{
  "n_layer": 8,
  "d_model": 192,
  "n_head": 6,
  "n_kv_head": 6,
  "head_dim": 32,
  "d_mlp": 768,
  "vocab_size": 4096,
  "activation": "swiglu",
  "norm": "rmsnorm",
  "norm_place": "pre",
  "norm_eps": 1e-06,
  "positions": "rope",
  "rope_base": 500000.0,
  "rope_fraction": 1.0,
  "qk_norm": false,
  "attn_scale": 0.177,
  "bias": "none",
  "tie_embeddings": false,
  "parallel_block": false,
  "init": "trunc",
  "init_std_qkv": 0.0156,
  "init_std_o": 0.0156,
  "init_std_up": 0.0156,
  "init_std_down": 0.0,
  "optimizer": "muon_variant",
  "lr": 0.00794,
  "beta1": 0.95,
  "weight_decay": 0.0,
  "lr_head": 0.00903,
  "grad_clip": 1.0,
  "warmup_steps": 200,
  "schedule": "wsd",
  "decay_fraction": 0.552,
  "decay_shape": "linear",
  "final_lr_fraction": 0.0,
  "batch_tokens": 32768,
  "seq_len": 256,
  "doc_mask": true,
  "z_loss": 0.0001,
  "train_tokens": 215400000,
  "steps": 6574,
  "dataset": "wikipedia_en"
}
MLP neurons of a small language model. Each row is named by its layer, matrix (gate and up: input weights) and neuron, and shows model dimensions 0-191. Each number is 500 + 25 x the weight over its row's rms, rounded and kept within 0 to 999. Numbers have three digits each. A neuron's up and down rows have the sign that makes its largest values positive.
A block is one neuron, or neurons of one layer that tend to fire together. After each block is what it responds to, as a language model described it from the Wikipedia text at the highest values.

L5.gate77:508475538496483474515500509531463523494492503470516474495484493521521528545538494513477534476503495501492480501581536515491466521496539486509511479491488483484440554470528517511519489521544486512497487488490486545513497494526494482494512521513521541463516496502519534510485511529480519495480531487468455527511482530519514503503547444498536499533521549460488488589520469467470475504504473519519505507503540529531520500531511455470508508539520528502486467473493544468490525466473533508501512482493509538479489501503497496543535472499498515468526513498501531473491500507547516466
L5.up77:509493560480493487515506459525452517493496514467520528504513503510499525510528457476460543497526512500515515516572534496486476493513508492468472497529464499510490510479501508529482501515506485526458464520505467544505488499506479502487491523522518504510530472522505562480531484502486504503488490533478459533473477497492500519527536459483587484471522464524508546563500446510504513501515492472495538519502524516515530522549478488524523498544480473467508510512524495479479508509480547508495515492531488525473506518485500464528563493465505532471502467531517479482510517509511471461
L5.gate157:512533490492497502476467503517540525512525491515484541467513458484545464474470498535482516470489517524514496539512532514497478481516551533454489479471506496535454494500520473520472497500509470487483489489454514510520481500507490497489520491492470480497495482532525527536486522489462527503521522527452437480497479483512504504510468513523522452435519512511473528575491497481536479529543479541501492493461504506492510480513511528487514534510493511530524531510511548536478514507504511523510543515516487518468474482478530464480510452486513511512592477534499500475510520494522493515
L5.up157:507521504500507528492519495453527495471511484563479517464540493525534529545521509543550534458506474515505447488511504521487509509492543475471530516482508515484476540452507485475472548496517485466484447505487488506531469523489479515466531520513501471509505484484498526466472508521479522499510520534492488484466538525492495485543502513524508426467495552501439528530491507501547505511517498462533477487517498569515490461496512468479496517512550486476496485504515530504488491462503541513489513494535456462498497458520506501541485497498509500528491470491500492502503517514515524513
L5.gate190:485483527498488492483507499518482538495498505515512479492523491519507518475558507508517490460495524493498484507559484509485498492512487495495520477480460511519487579504496501523521532527537493509493487504475482542517461490533518468495516490518516537517526487463532516518531502509515530518470475501477504477507469510506487499461521465532546493491514517524483515597516496471535458529520477490522483516478530503533500487531470505484493535481498509454487489491558538482496552443466512532519499449538507494466522497470486440529494464508484503460529458515501526505502510516513456513
L5.up190:487491544485481500476502509517483536483515488510497508468526493521532532480507511493509524478499534497498486473585482479497461466524509476532482480459454504517480555507515512513488526508540456509507478498470511555507462470521464470520486503482523502508544457507535512511496493521511513507461466508500504455494482517487460513505515474493519497484512528513490508555526491470541467515504480485491502530493517504528487490530475483502487532523501503485468489488550524509475558473468504499514491446510517457485534492478500455511517437487487523440531442526487532480492502483498455500
L5.gate252:494490490503531497503467504533488525482497580537498483429540524485511489483502517476488463481472492500553511490524514488517496515519536520513541500463458495532487496482504533519491471480494489475505452510474515530510451470518480458501468470479512489531506542487508541475474517479456495506500522498476521454546513528505487489521527514505550532485493478533505470525493485511511439533503493494486473495505524551518494514512503561474486507511482515518514509522511522522458487518468480512462476451530468523501524488533514492499536465537514533519491469523507497477512515501471485451
L5.up252:486517510520482519495468484517471546498513483485491459494499481498549549492527508501524517504521527535505532501522478478457485489505509538515519500425494514484459498515519501490488493486491486534483509517513504522544474499496511501505459480552547478471547492483522482497474544477475490471434485537539475522470511484471452440564500506512531483513487496500549486525528505481446478529532486488546499508450549494498529481517525529499503508519482503483524471510522552482508505470500470542509497510507494503460519511479529475506508485522488530507512518536481492531497496482518486457
L5.gate340:496542505468535550528511531499509523476498499503491466485514513499517520446499530476534511488491551507482468445503482507505518473496459482508474489482493499466512440460505494531477475507502459493509500512516459511530482475518571475503522484518492521450535510475454534461513525492522496536487512494485505474520485491473479491551468484485522450478499558508474469489482525453519494548497514522513522496525535479512538539512486470500529505503500544481510472474500524487539492503484539515489487507478518498489469528486487520476533478495466513486504457481509466460454502478505456495
L5.up340:539472488522457510476507510490468461475505521498520461522527476534518515506491497486464485513481497501466536500511522501488504524513473532499490466497521492496484509488519504548518492509493513527515469518477491524481501452515491456537441523532516511478535541500478532452511523474493486482536494468472500541484519526509497484552476476488514534514487531505486507500497515477530543520519512487515558539528546495508466516537536491497486475513480486536503485518544568522525499565502464522475493432548471496470494473496511496496497468544512462533506516528517517522485530526512487513
L5.gate374:515517561481440489472496518492457524492521491528484480504523480494493491525519506515516500514501507480528513469552553503495534463532464526440563479467473513482507508485499516495507566507491510501507497529459487516511469463515514511513476480472496532494530515475501540502483539512478555467466466468536487483558467487491500482590516478510532461477529536502480520491511505499496550474524503525518518492481511493517525492487487498491481500502462485502526535517524493531501539529495494520487485463522497462509499474533526474518524537518487495474507528519510498484494492509522465527
L5.up374:483539513488505473518494486517510491515519496507504462496527478535527509515509507509471461436522506524508507462555516498516473463508481480469535496505494518441514543502510505555530520473517482521466545543490470511492483492550519489526462493468487486514538527517513528482477561516472486509497489488524500527471535479482445452519498492505526475511496466520438515492523512492491524517465494522497536478470546517511508527487467519474500527479494535508480480506547509502515545524469545475521531471503516478512525448516484463507477483494474521458516473500495497489488551503517519492
L5.gate587:479498507467471511498483535466508486488493488500508489452486431521524495467495492513520497484491569493472486444507506433517505529522456492509494487532509499523477525497494521534504516528533499510503500503471435536491481479521508490508474495487500520469528547495456479502475495451500530479502481536486499480472520502495504526509502459484542520533539514497460467549530526541482504525530483476518470463499542523502514484512477517476439520475480493498461520482497508498490523461519495496464515528551509482508525536507476433525533501489511500493526461500481498512489535483504490460
L5.up587:439547518469493475486488460496476483520531489501511481513519469527487482486507463535488468448507502550527490435474510503505520499551494475512526498552460456524520488529488515496508496499481513538511514484482436544464443469478512476521488470452509508470497507469540495499503504495523497479508508509506473506475522487484496512523520498502540443542564475515469516519490486486491537515517440496496483533494541466526529495504514522507495516492489516500516487493524504469497511488473504532465472499502515512491507479535479476475507527508490469471491483496476536533487530487568509508
L5.gate661:506516529512483528505475496466480554494486530470521477475531460555505485548501510499527466461484501514514527478493520477478493486526498469536503491508505532515479526494519521520489472477524515551484510489473531490492506474526483508535460486492551483501540433492488524514509496507493509544519502506516497446496501504528472508507541470482517495479503523482451467522520510520532473539498543520468545521510523462503468484469484493504505567540524471494459479476525545474492537519478539488502445491499522485506531450467483512491509519507497493477515480502490554463511481483500474488
L5.up661:506490504544475469487532514482440504472509529511502501471518546509533542455476497530522454505473526520510506450502510510520516532478487474500540542541466500499445537535476516532468486512536489511453448516534520520466486495498487488545457522478505461461505456510450550505498468493512456510499516490514511511488472518485491465490500480510523519504526539507441486532479480474525459517511490501501527511517516454513483504504465531504529535488534478510496491501504522534491518503490542506483475468466506445483505472492492502508515483467504496469495497487468527499474482524516470517
Description: Closing == markers of wiki section headings (Career, Discography, Early life), plus line breaks ending paragraphs or = Title = lines.

L3.gate522:481485503563499518516521486490497468505530472515546534525529481483501483486501483496549515480476494510528517482501547495536532445522508494502491475517475488467499517486481537460514527578494512475489510536533446539515493504467494481471480477455554532513509484503464471504488547511519502501472491478474495533528503470466533517536495500511509501524509468503506520474491478480540508502522492472501502449512508492458457472483539524538506506489497461484512478517508482468520531516497509511501512519534457478480548492468484510513483455497483487541484550471486505505514551491536534525
L3.up522:513572507474486521509490471489497474489496513501470459531480519516499460449492481532473508508484483497536468506504541525444515459504503483479464532542497457503521483519485488481462520535510460509465562505494473502536476510482549557473508524480471546466527511544503483505484520503478502492490525542486508501480531536468530514505533486471526478503499471471546506477507485503518476508478513475508505535480508468535516508501466470559486504505505466477524494478528476520472520480477538517516535525516482525539481548527503490486473491489542471543479505491480497490501499482496513474
L3.gate544:473491542528519499498539515537481533515494496507498519481498477504459484486449483487505493511484507480526497512493527504464541566525549480531527513518492483501529486477461484519482472517516514527472469511533538472543446519500548500487508521488495541472470471521511492484517522518495523489491499526539504464500487488479536473438497485473485519479513480455478476474463443524503506464527515446496498487475489510529497507507536496526515472463467468490482509494487546486489502490526525496482517469515490504487526505505461441506519503499551488534491430464533502504464480473482513499
L3.up544:543466509504488495519483540517467472480527484520493525500512472502485479489452513487540491493511525526534534485502516517505434497482531501472466484473524484496489444513503528461497458564491486518444494481523489499517498537457496481529469488500544541478469513517448487493521538502534473463515442488513494489531487455534488487495459491486520493452514519503467498475487454505511514499526535508507502526489468508517531539474518512526494487453500524502527489494476512525479558497486492492503518512542470507513496514555543527493523456508506547520504475495463504510508491484474492509
Description: Mid-pattern tokens in structured Wikipedia text: unit pieces in infobox density lines (the / and s of /sq mi), inner pieces of field names (Dem-ony-m, Nationality), ISBN hyphens, table pipes, "pp.".

L2.gate701:554429498456511518480469474488440464518483499465520509520524486511471503498492452531499514488503527488488513517524519543501507473501558476474520495486505503493529554515465483503501527529543488543480498531481500467523485521517496491500516497522476511542521481513498491519498523502480523511510536467519474507459502518492496548536511479527549531502525505498491511466507541515475478526495460502503486510429468489481464484491503487494525538494538481450477498514520472461500498519479484454476516489471516537503525462512526492469539543483456506528504513508485490482537460512534478515
L2.up701:472489557517477484477488493495558493461516520504539471522520487506473433487517484514505491503498484502490520511524506495514519467567470469492526470535541496512472470530487493505535468535478493469544480504500525466493490477497506501538486503443519491513536453453497480520517463508482486512488490472535519521476498504506474498515476517486547484527483492444498500460547496494510465536489531522482520462458519490506442459455504505511509500479554467485532504524475458504479492480474518519461515496521502447523480481476484498477470493488489472508504502512470554513506525497488509492
L2.gate705:479483484508513473529488487519524473467523480482542468518497485479504481473483477476514530486520514492468510469491495508549507482494503415477476532501520485484528537473511490505445543516510463548514494536517484493482522457487534511509478532501487489479535518541498489476529489479534516462524515491509507446500521463535486558504521470524503498534539531482532497493476534490516482467477488535502465495498504537527491523502523521487505510465487501529472486469460478491463481517463496532533541510550531522507459527524517503504460523501490539493529527469502512499523458500448498491
L2.up705:567456521481468514466472480519524514503463490528513459510508513523511513530532482473511518443517515487446506519489498561520462487482525477497504459493530509512488485516472490478447513489520489454537519494533517476501482497476519519493486495486496483487553507489486477513461491494503504493487544465511491473481498522449478519557503491529506530536497508514529488504475445515498448486490535493472503531484518526494502486522509499528467522540472521506462441530522474526491493521515471517543482532527505495481529470513518476493496499520469520526505480517532477507516516438489471543
L2.gate732:514518506508555551512512506496525522482485465514532491530540442512432536483493495478494501499467529538500522523486493488526527474495468500528497505485545538497529521512447543479484462453500458507536491478528510515464483495506554501479497511514500511483501545498496481504510505525565475493471507471545512492470508544525491517507509490509541473482500508524544498505490498502501502536527555510493542476451501536481486516508517525478491527451515511518520498524491503464515500517519501493531472508533476515456550482497519523446509470514523554506490519474510505491491488498515501457
L2.up732:492467512526489475488470495511498497459450523564475493492471510523501513480539473505476521464461517528503519529498486467534474546527514534514508513485521482504529488551510479500532508493488482478551468478506461520507514551527546508492497485522530514545456491486510532538484537508482515475505490492524506491499510484531519497490505506508459495504498485524553474504529490462545513497515507451486474480485474520534460464519519471512501501504477470462474485491507504487509510531477514551534532493533491493505525513484503532452512433502464518494507540461523443499522472541522516500
L2.gate759:545496500520450558511496519482478464515502491468529507522524475516487515484487512527508488539500523493521487520508523528500524515511462459503497512473490473480524524504510533489479512526489476458518491466484496486530527534533493506531508555506468496491546490508556482524467500513498544448530540474543492501493488492521487515496509474491517537489484422507491499510517533463545480488483551534490549469480472539502481521476441480488509515498540506441487497496521508478511483540525495528484512510494516498496480495511480499474497433546515515466504489505522466494517534495469485460
L2.up759:514499533472555477498520497504518506540471513522518499512504506538480464495518494491455495502498471476478515493477518454474499465479518517546510534525499486487516554506492505508482529538501485496532489518521481526515518511521508494503528495490516520491540479471518511479528468478473498506565495509470494473518525478523520552514526473476526516469478497502528487508507522485519488506484485488483448502483521474495522475515513502491480525485522510507541411502458439481534505480535525547503518521520485495486503444529530479550514455458534526481517490477497516476528424510481474482
Description: Subject pronouns like It, He, They, who, which opening a new sentence or clause that refers back to the article's topic, mostly before was/is/had.

L3.gate603:477464476506491529523499462512528493497496499514500518493513506509480497496488532533504544516494478540477510517483534462483457488496524505493509472521479479470506506516509516542457479513498490489501535604500500518506469483509519486468535470512515495507502520496503475472551534499488492531498546516448538465534510515504502503490484506534461476483545511517476484506471484517477501452527501510539510530461477511430515500520503479501538512496481529494475491509505531490514465490550536518447514478496552511457463482508496483539494471553487523485541529509471481464518481490478491472
L3.up603:514505575504475497487505512443492495506523521477472478501514469499461522505496516504533490437488476487510511460445502523446514475506522531511440471498504493478533522514493512503476517496548525507528455496532541517499526495466514494491495464482537421500492502516485482496454544475479546470467536495516498497510481496481457529490499494493487507505487481501514503483486532509443524496486485521488474492523464483512521503533497478495465542519470486495449497473516518494504466489488530497479525516504492486471536512494491455546504473471450512486553509483460486514502475507485476521
L3.gate641:512449501470478560535505498486484530504503470486492524523518507547504488508513491552540473522469500508490495472460495521535478489507478478514487519528502536460530539517489514554492463515498511482512482501555456511485518464489474522474479479519507485522502519513464464530518540480553512544508506448518486485467509511525503520513486512510477454488495523511520471530520479491531532499511513462529489496483513522488483541519497465505506503537482467467489448468513492512539483494514539542507536476518517513475560478529508513513523511513506540456512559463498499529511496484496497454
L3.up641:532539510521505525502451524444480475494508469459469527497551518502418490488466512490552496493463526514505536471475531503525463495500507468498485530513480484512510517500539513544507499514500489482504489487517499505472500498455543519484496486489528422523482477488519478529498503519514507494499495466531508490492498556465517477487494491540483453499517535493486498486451513496500530464508473501542463517496465459491458487532498515508522446519505495506470479490518504505539501523495503549487471472521507497471474500503469548519484423488502504476504490464488508506501466489506521519
Description: Closing tokens of wiki-markup headings: the line break after "= Title =" article headers, and the closing ==/=== of section headings like ==Career==.

L2.gate33:517537522503499498479517536517506473500487516514506482496519487502491507523513523495452483519486491471525506505477503474544543495493461547478493471517495506515483536481489537534509456522491493452513518533526451490498508474473534509515485514473496464489493487500525486512467512506484521530519496481479477493479509524562472498526529512529455521493468468463480468474494503481522561466502491487487481538475469507536546498503485493470531430484545433506481511524507512493503469518530522533477549519512478488457498534519466475505553538477471487479469512513479515479538472510501517459
L2.up33:470502494471497494533483570502503490502479535468488482535492464517509503550542469460481536529476491504517508510494520468462485527518498507496480485482496539490509483489489439498504497524479450513496477517548507524512470491499532481515507516553505505470487472518485535506509498503550532480519477538509478455506541501481530531524539511524488502481454547544525480500545511488491514471470453477480494493487519514529512506572493497520519457465541531470540512497475506509493498530542504467513522485526536503550529480510476515524524532513514509479504489494504516466522523510488537517
L2.gate297:481532516448491489479496532517480517469506491527483500536441492439495499453470484484502485487516489500487500459470481485505495473492493524547465497508504527545504576497533493500526473547488543495503482503490492517512456504523485505469528498490487516485488485494479474513491489488466482476547459488497474487504532520497465491494520474508462463534465527516455503493504544516522492497489494468458476505505558531490496498495484515501487439484464481528514520505501483546476515458552509467484506511547544521483557530481516510514480453493494516481451476471495509514482523515487482493
L2.up297:480500565506462495512500458540492480523494519486510523524479485507499462527498517506475466518503471473528532486469496485526467466520517510485519495447544523467473500512482529483519468539495562548500503518523478471475497547534489486521495477460468514487531516541494481495479489506473524532514470479500500503476504503464458535478496505525508480522486532483466483457521472476500507483534495493489485491500533548495506489521527484499500491480457510482500513484479513474483518479511542468488509500514577492499499476482492501546459490490487511465456521513503480565512518523545436524
L2.gate387:522469514500487458454485527510511482524521492527453512509478520542463549510468500526537489520479510535477483495525512527496471475505497496509495518474449510485506544485556539523460502509486525458500509486542469482516502487486501481462549531480491514490459495499480501480480478510480519523532525495512494544547510503491516501504487501495532481471452496508450517496439496467517509531455509487516444489522537562510471489518512479502519514496520470454510508485519542527449489503512439504509503452485486514527527500499492494543475478499496506525536491487488508516477460522475463499
L2.up387:498498534490496520492485511486502545518483497481519533487510502450524496477526511473475486507483480531494416536492507492537496464503411514501489504493488472516461511503514506486462471523547467482513542486515469491463521500497493495505471502506458557473483491474527508515523494494507514493474473458511543516519485492526494479521479528517541498487497547500484512516471538481558511504481457513492459481527509529460530503512516479495560496465483544472505447483497479473511490489495476520497504508472471509513526475523486520514505481524508533504498490545507493484510458568546514513
L2.gate630:481480503527536497529531492452475510524536466499511495506477535460500521490505478453464521476486513430484494498494545521461469500494460494514441455539517530452486498511546497521494493513526468516502478502516465493464487458513504507475476526491508491533463476485493553446460495489528468499516504519487482470512482486516494525525499513534477452505506475554472494512496530496539530512475501490525487522471515575543497496519513496506503484484526516514517502469519483515466493518528483448472512502493501448482502497530514527494535485542485507478526505517471510506467478469509481481
L2.up630:485500467533490506510509504496436489505494501487493530496521493501495543518556501506524477431489495477482473495450456486481483459514516516540517519469500471508461427489473504490516507488507510459493512503454479505508476511512488485456483534495486536504522497508450499538453515495480545479499510493507530502478491507498527520531542505514491497483487487505495501489583496515514521478493495481468482535544551540528458544501480527484492482499496519475523481482483520470497536480560519537509454463501481528485551489511513467506474492479485497503493516494495468471495512536504455480
Description: Closing == or === markers ending wiki section headings such as Career statistics, See also, Personal life; also possessive apostrophes and colons in infobox lines.